config.toml
n_layer = 24
n_kv_head = 6
d_mlp = 384
rope_base = 10000.0
qk_norm = false
bias = "none"
tie_embeddings = true
extras = ["capped logits"]
init = "uniform"
init_std_qkv = 0.0361
init_std_down = 0.00521
lr_head = 0.0102
schedule = "wsd"
doc_mask = true
MLP neurons of a small language model. Each row is named by its layer, matrix (gate and up: input weights; down: output weights) and neuron, and shows model dimensions 16-143. Each number is 128 + 32 x the weight over its row's rms, rounded and kept within 0 to 255. Numbers have three digits each. A neuron's up and down rows have the sign that makes its largest values positive.
Before each neuron's rows, "fires after" lists the tokens most often just before its 100 highest values on Wikipedia text that the model never trained on; "fires in" lists the words (lower case) most often at its 100 highest values on Wikipedia text that the model never trained on.

fires after: " ", " in"
fires in: "2", "3", "short", "television", "october", "primary"
L8.gate363:140119099156097107108072146111136106153113175176093114157099113112101114128096152103190200169074135087113155154087151143144136129170126177167106105084120117113107096111122063166081166080187071122105130176101158076108077156105055143139100149137133094148147122117076129134088101142148150070090063159153149199123135114126107163139092136160145116123145098139101157131120099140123165114145
L8.up363:158172120163101109138083083130087154095138122155148149113116164110157114141158103137170189189116120115101129143154134102146174105090096162185121112127092106155180113106152095142104149109123119115171114141110130056144141110106111126195107075125179145151098114127130102094157091070117142134090088179129071175159171112156163100169174139151173113144071097141150145095126172095103133115216
L8.down363:099104088140124149141174113150084138145134148107141152111130122124141121153131106112072111090135142143107089153175081103173095066097128171126154130172158171124150136191158142143172183175097181115166092137178067164123178115115147109109157131157167126135136178114121130165154162121117112128193186099110144099110136090108080113090158083158104192080153143101143132136102138051113119149117

fires after: " He", " p", " he", " She", " G"
fires in: "was", "being", "praised"
L15.gate124:077055094132119110098169134146123092135157174081038132131089161152160107130106139125154136086144126112177113110173126085150148133127114160074143110142078131165147177175129075067139197123114159078183127083121140131152174080127107087154167095111132150144141160108114161135145099152158141131109136161135147119122192129128136101146114120107100064129112130176102191145156173124173106204181
L15.up124:175161159122099171153121069168082215139190124099117116172157139100178166113101151106104127071160119114053121184119119089128140081147168118114129116095178105077162164179103089077124131111173065143168121160149119153090145145097113098128118052141081075100149138134149072124151181114147165132109140141162140107159111124107125152094068123151112078127115171099121205140148094145082105161121
L15.down124:131109104138086112130145138167058089115039162156126116148067100128143071119151091078149095175150140184143101097094092151111129125122108118098087179137133185113125087111089120168155121101091104118144071099102123129149181170148167142161098109168162200118133097159105187151125138141135143147190134109106161195143138126157158113166148137127152092082112184162120088116156154137164179101092

fires after: " one", " number", "el", " group", " some"
fires in: "of", "twelve", "all"
L11.gate214:066042128116103108134080053094131056123136156048096097141144128120064057124152125124133122174086090165129166099087088131169079162113097161159071087111184176136099154152135147126078123116150110097103139135122093134112114105096131097131144137143190142123142152103170146135127133167141127113144118160132138107155080188108111101152173120142176132078128096158107125051090133146116090143126
L11.up214:127132095057075127178153139125213100170111113141124117113140150146113136117214105107174108186087138183131172186154135140157160102146060146104142137167130176193127130119153153118176130087137160204181123127135144147143127065234136149178153153107134138127129128118154131143162091128122163120147099171106113109157140180126107103149137123117082083109163149113125066122168155127149036117095
L11.down214:133084123122135121094051150155185115140144090072113101137152119151090067066149189152106176157098075129090133121046117191176130148131068134153075162130168139168159112198170094148059146070138113141117112113087116163145134113091152155152181133196124096130104155131101111121140160112164112114099166132094165103104067190151127112194159151138098110039166149147141133056108122146153155123130

fires after: " one", " some", " Most", " many", "y"
fires in: "of", "or"
L14.gate306:143148076173119107089132135127142041194142126036114129091082110193169146108122157196138124103085107141112141110061102162154160116123157109140142117122147153138169131123154112118113118101095146131122126062119159118157171130146124145141170104066117099179085163110114144132115057119131163196093143151169138169171104139104098144120151083138149076098147088115197169131155079024125146139108
L14.up306:137199135054150161162141157137204096137076091058144166148114129107102146089142085185162182165155137137118154163113092153139122152088097177109145118128104095141110166095086175108233116098114167154158167159170182078160111151144135106096097146102126154114089152149115130103111132099155120149109120146150122137119122123125180091129124123176150095147147074092151121164101122187139124095151
L14.down306:187074139096130117102128135128182157117148074105137140123070135181117068095155107115140086128152171173112157104154092099137084109109134088125130107119154109098154107115116160089115144114107086107115142066082150125120126168137091109146097078181130128084113120102129179104161103108162151123081191178097167126128125175147085125044162122112099165130151112068191143103209092092219088104094

fires after: "20", "19", "18"
fires in: "2015", "2014", "2018", "1985", "2012", "2017"
L8.gate336:173127151089133146123177128113089149147143097100142158119083156181166177105131174065142161130133149174087115154060057106091169152130138130095129157135162128128086132202148162084140103128196087128140141083132170116135146094131077111102226124104149095102129147196090099121140174144109176104114121108152068092143081069076112154204127085174141145131087163098078097114083091146138143151136
L8.up336:161081142114160088131104152157153151154146137165084110097139126132123097176102123138168152116136127128128089190048102122099116165143119156111113205149138124143158104158105164168130119099115113163045152125132151115131171188176153141081166106197145111135183154084138193116116173113141119153112111112085135148112120146156120124149122120159098162085084078143192165165080097151124113141197
L8.down336:061153123165109125130137101101099122112034137169139114101169123106133131145112127188137098140055040146185111098141178092168121093151138088146167106086104096131088142066163086134099148150157128196172086112174118149088116151097154151212079111099093155117142068139169084118164079147078131104128117136139179121122125125135123125082108133116158128068130079174128133134138158131111125092077

fires after: "19", "20", "18", " comm", " Comm"
fires in: "1998", "1997", "commander", "1999", "1947"
L8.gate325:115123101139153074100140074110086198087115065121130098107090155117086131154127132150115158146172130100126145127141128127112131193130154180141174115099154142167127172164083132155159166208146143183116159129116117136086094145153100097067168087157076083137068112149130104091129109114150195124161091133160130060129152146116174100101080095189124150063097142079154105103138078151123046099151
L8.up325:110072127159119046200073104115155116141174108153108090125112171134117168120166185082112107089184114125241122133114112131142115173163146096148130149142113092148145108115129110100037144121090155124127103146133103139161089075076164143087107091114107084126093078111097161115091138129122125097132132121146067120142060156114127090120121139108127193110118116076162066171141097142094166117139
L8.down325:140181097090157154084137110128064149171131156156177104137141122157153167130119099098124164199107127122066092102165104114115120125136113127149173102108161145137116197154141091141171163184153061094162133129092130087088173168114140128136119174099147160120142133161176071128131073153102086106159115151054149133122189136130091158140100126137101110155109130200139156139167148123177098135109

fires after: " ", ".", "lev"
fires in: "1", "3", "2", "elevation"
L4.gate276:147149170144134150076186083182174068114180115092171097128173167095135187143147178138108108164135099069107122105101100125091108163214124109122054102087147176175049111156122129120137081117088108139137198193127084115167143122154122149106122127159120137116175064173122109121134088087122135125121157100087143109147123120119124135163136167103116098107201144111130180155144135180131115079091
L4.up276:156132136075140128088163103137148106137170139100157118158140097075130177151146148103101111161162121074123133133105132117068167151106118140150096074096169128130142050069160130116152107155113116127146197149129140103132116131131090151171148128190112109092128075139100099111152126056134103193180099091061150102100175177077139181099184115111108079115099134095172151094074120095117118086084
L4.down276:106120082142109181191103157148116174153066167165121160105117130170152085096119118147129142115104110168111142170109152128189139110090155158135189113148165141192095181132153143161087173135140128114132084094114173152082177144065103074088124153102128168125090181109153137129123112180141146083111105129193104159173091166177172115127100141163148170127163108178129131140152128156163137185214

fires after: "20", "19"
fires in: "2015", "2016", "2006", "2011", "2022", "2001"
L14.gate325:107121130098191153094112114139150143119098095137082170089127160118149106128142123116154136143079122107191080069120122113121130096165101127116132122153159123125129142065167107117097145207101120142106093157171116124136120109150101105133169092166177161088099106147125150111105149119133180122142111087113133132137096200066125150152129065138152111153135116203167237101094094114137122088111
L14.up325:127130180096143125063093132137103101172158111144135082125159154155086154152121180185144140145150116124097137131170080147122132132145140174111127101171138129068171143137033134134118123123149116142111142095133214134041106149090102124108108108167105146079109202140151150131162098215099115116133119148122149120110128068117162095161125142158184113158091133105165133111153116087148123061134
L14.down325:111111128163064104144128113141103142141107129108124149102080139117148099132134087149140135146116069115139127115115127129141124142169159079161150146103115132138098076088172119184164191162155127119140136116154073113164151117089164136162147126073108083164152083111147103160099122049112140126106189113142115153104144104164143127124108126049082132104130150100134063143132202162113161192163

fires after: " the", ",", " his", "'s", " The", " their"
fires in: "first", "same", "one", "this"
L10.gate255:164118099153159136136136169081093138125084130167164108147151167118217123137102141078140114148079142127142129105120171115143160129121103103127133148166099112168131124129177116105087166129115162069134154139100097101143156107054168089132162140119172099197142112185162105168129096065108155139075080098078103106115203155098096123169090131134128129133127112139107167126134112159177134192067
L10.up255:115095173155159117108186094051070063102127167140098106176080101150086123160140167113173143173106180086133179135150072133167126207144142122153163143104139135120184127138141114181158169131083096111088217103115149104166113122099172074143108150129146120120171163147120138126134134131168146149137125092120132175115126150137173111114122150144181112064147141091139150152124161154141154132107
L10.down255:163167109111100148157116129153112140171128082123160166137166155120165087151154139081138120146160121120079088136063142111174121105147116115187122130119095142149084117172149147107128197095137148155167083137185109170186142110136117171080137085176150128145128095122164117118102187144100129152102111139169164109133168090160052130121083123072128119155113134103106115108113105109162070190151

fires after: ".", ".\n\n", " the"
fires in: "after", "the", "however", "old", "older"
L6.gate6:193089138169135107060096152110142160126160157107057117141159119066078129108106136156108112088083135127153189112041176127116190174176119075155166121113145141145162095124126173133128126130148106137146116104165155132161104101134134166144133150092111078168161124143148156145127151112131110132082054140141165115135085102077115089090081051108096203119084106145094100136151118173162181086100
L6.up6:153098116086066099088106118111118134016167133128116122114114141145114084166164093177154085128060122166221126103141135144113192135125153088117129144081107128145155077108160171123160124131198151119144130076131130176171121075140088149126143128110155087139093123141090192123180120163085105167113124153126066115161127078120071110207109138120125146148110116117161083168120098142109126121122
L6.down6:144129119112160151173149144154070159197174126125127184103105161112106157127129122094158139131157142143082134149098112197154118158115142122136137084206160136093197141133171040161111095090061104168169139124137138056105083163059123206132163109122117145138147122127139111115133114114149148135085156123120106133092217126149083131132101110121142095114179156145147109129155195130150137109142

fires after: " ", "-", "\n"
fires in: "2", "3", "1", "0"
L3.gate274:092160207170167127178103152142106098151187148188143194116165151096158116142141132096129154119136223098199142090103113057119179138144122101144156146083144084151140089127135106077115153115077106191123089168120161118130151094111145075065123181074132097159159114136177085145115125097085116159103116135137154093155147135120080103089139166045139177136126122187152110115106122128138139126120
L3.up274:162145144085093111074153121161099101103162140162133145135105196146177046115202153136136089079137210132169133145152099121114183152094085121190118185095141071085077073134095109096125105127067110145135120146068090145100125126136136123127090169133168199140168122116097141123118160122139127106136160170099178133126183188126132127166085095129127137156132105128185108060097155118146150103105
L3.down274:110136065093114139110136096133192205135063115106123082093137081176075172108100091129125118137119040143082090129166159181114020139131172188088124096136131168152166174103163161172115111152198121120080152134175143184129099155081111176143152092131132118079123158105092136135125079134128103101166121100122082100130120098069172126134148082188099129108131136094153159156164099127140085150141

fires after: " one", ",", " some", " many"
fires in: "of", "000", "or"
L12.gate307:094121162115120146145150137108186094162109145065159113118112114196113109133137092154170173105188115168084166109081097133125147088163116132146146166079104170151139132134123132127152093160096113118122141082212099121168075129178150103118161199053163148156093114077131118112189109160139124150091093129098130190141133107124117134121128107126102145145102159119096175107164203172113185118150
L12.up307:113089126052137096169151048185141121149145080149076105077176092147125142139141169130129089122083201123178107083111141116072140154143104082150103088184143154187141179083095113140128149143087081150123150114124171120125160142206071140116149119142146102171177205087133159123163112143167138075139146144123091125119096164128095101099169108180129084131130160173122160116077155163113157119109
L12.down307:066138132129145109114122119085132112122089169075106181176062143138144161113182117149162102128086145151151122128102138146174090165095133125093135137171156120122197122119116122106123114102099146113136096182133162161098167062089129102071151120154167076122165180135118076097138146163140105120100180140145180115153123172147094109197179133180071194084150124150188148138135152092097082114135

fires after: " He", " he", " and", "er"
fires in: "was"
L17.gate137:115120105141106119166143064133124145150181111125099169092056123107178111129121084121170092094175099133060126103090093148145110126125128163160162057156125080096131117153156182199114125112100122127126161141128060152088105111081151108138067083164107148106122137156118098181125097095103166127183201178120106143150112140110120143194177126122076126125083094126104122125149067095157120128132
L17.up137:114156095156166103080138125136137104134122101143180140080078146125184151132136210071136226120073110104145159150124141148096195160171104149105159178142181126094156105104131109066117128127092090122091108174146132085122144109148179098119146141137166132165093085142139124131202148146158145126146095142149134208085090061166111072114079073123143117093135085085120119167108190100083115131081
L17.down137:109106156145117164155138148122107138117127116137167178146218092051128155040110121101115096143221119062159146122087109122139175094096097097167138127124144095117153152172133154196114137094103111136176106105124093116141146175158145113089151111142200110151104144126117209125148183183165128114182136108131130089173139129129076136162094115146079131156096144124124142139089122128173128152139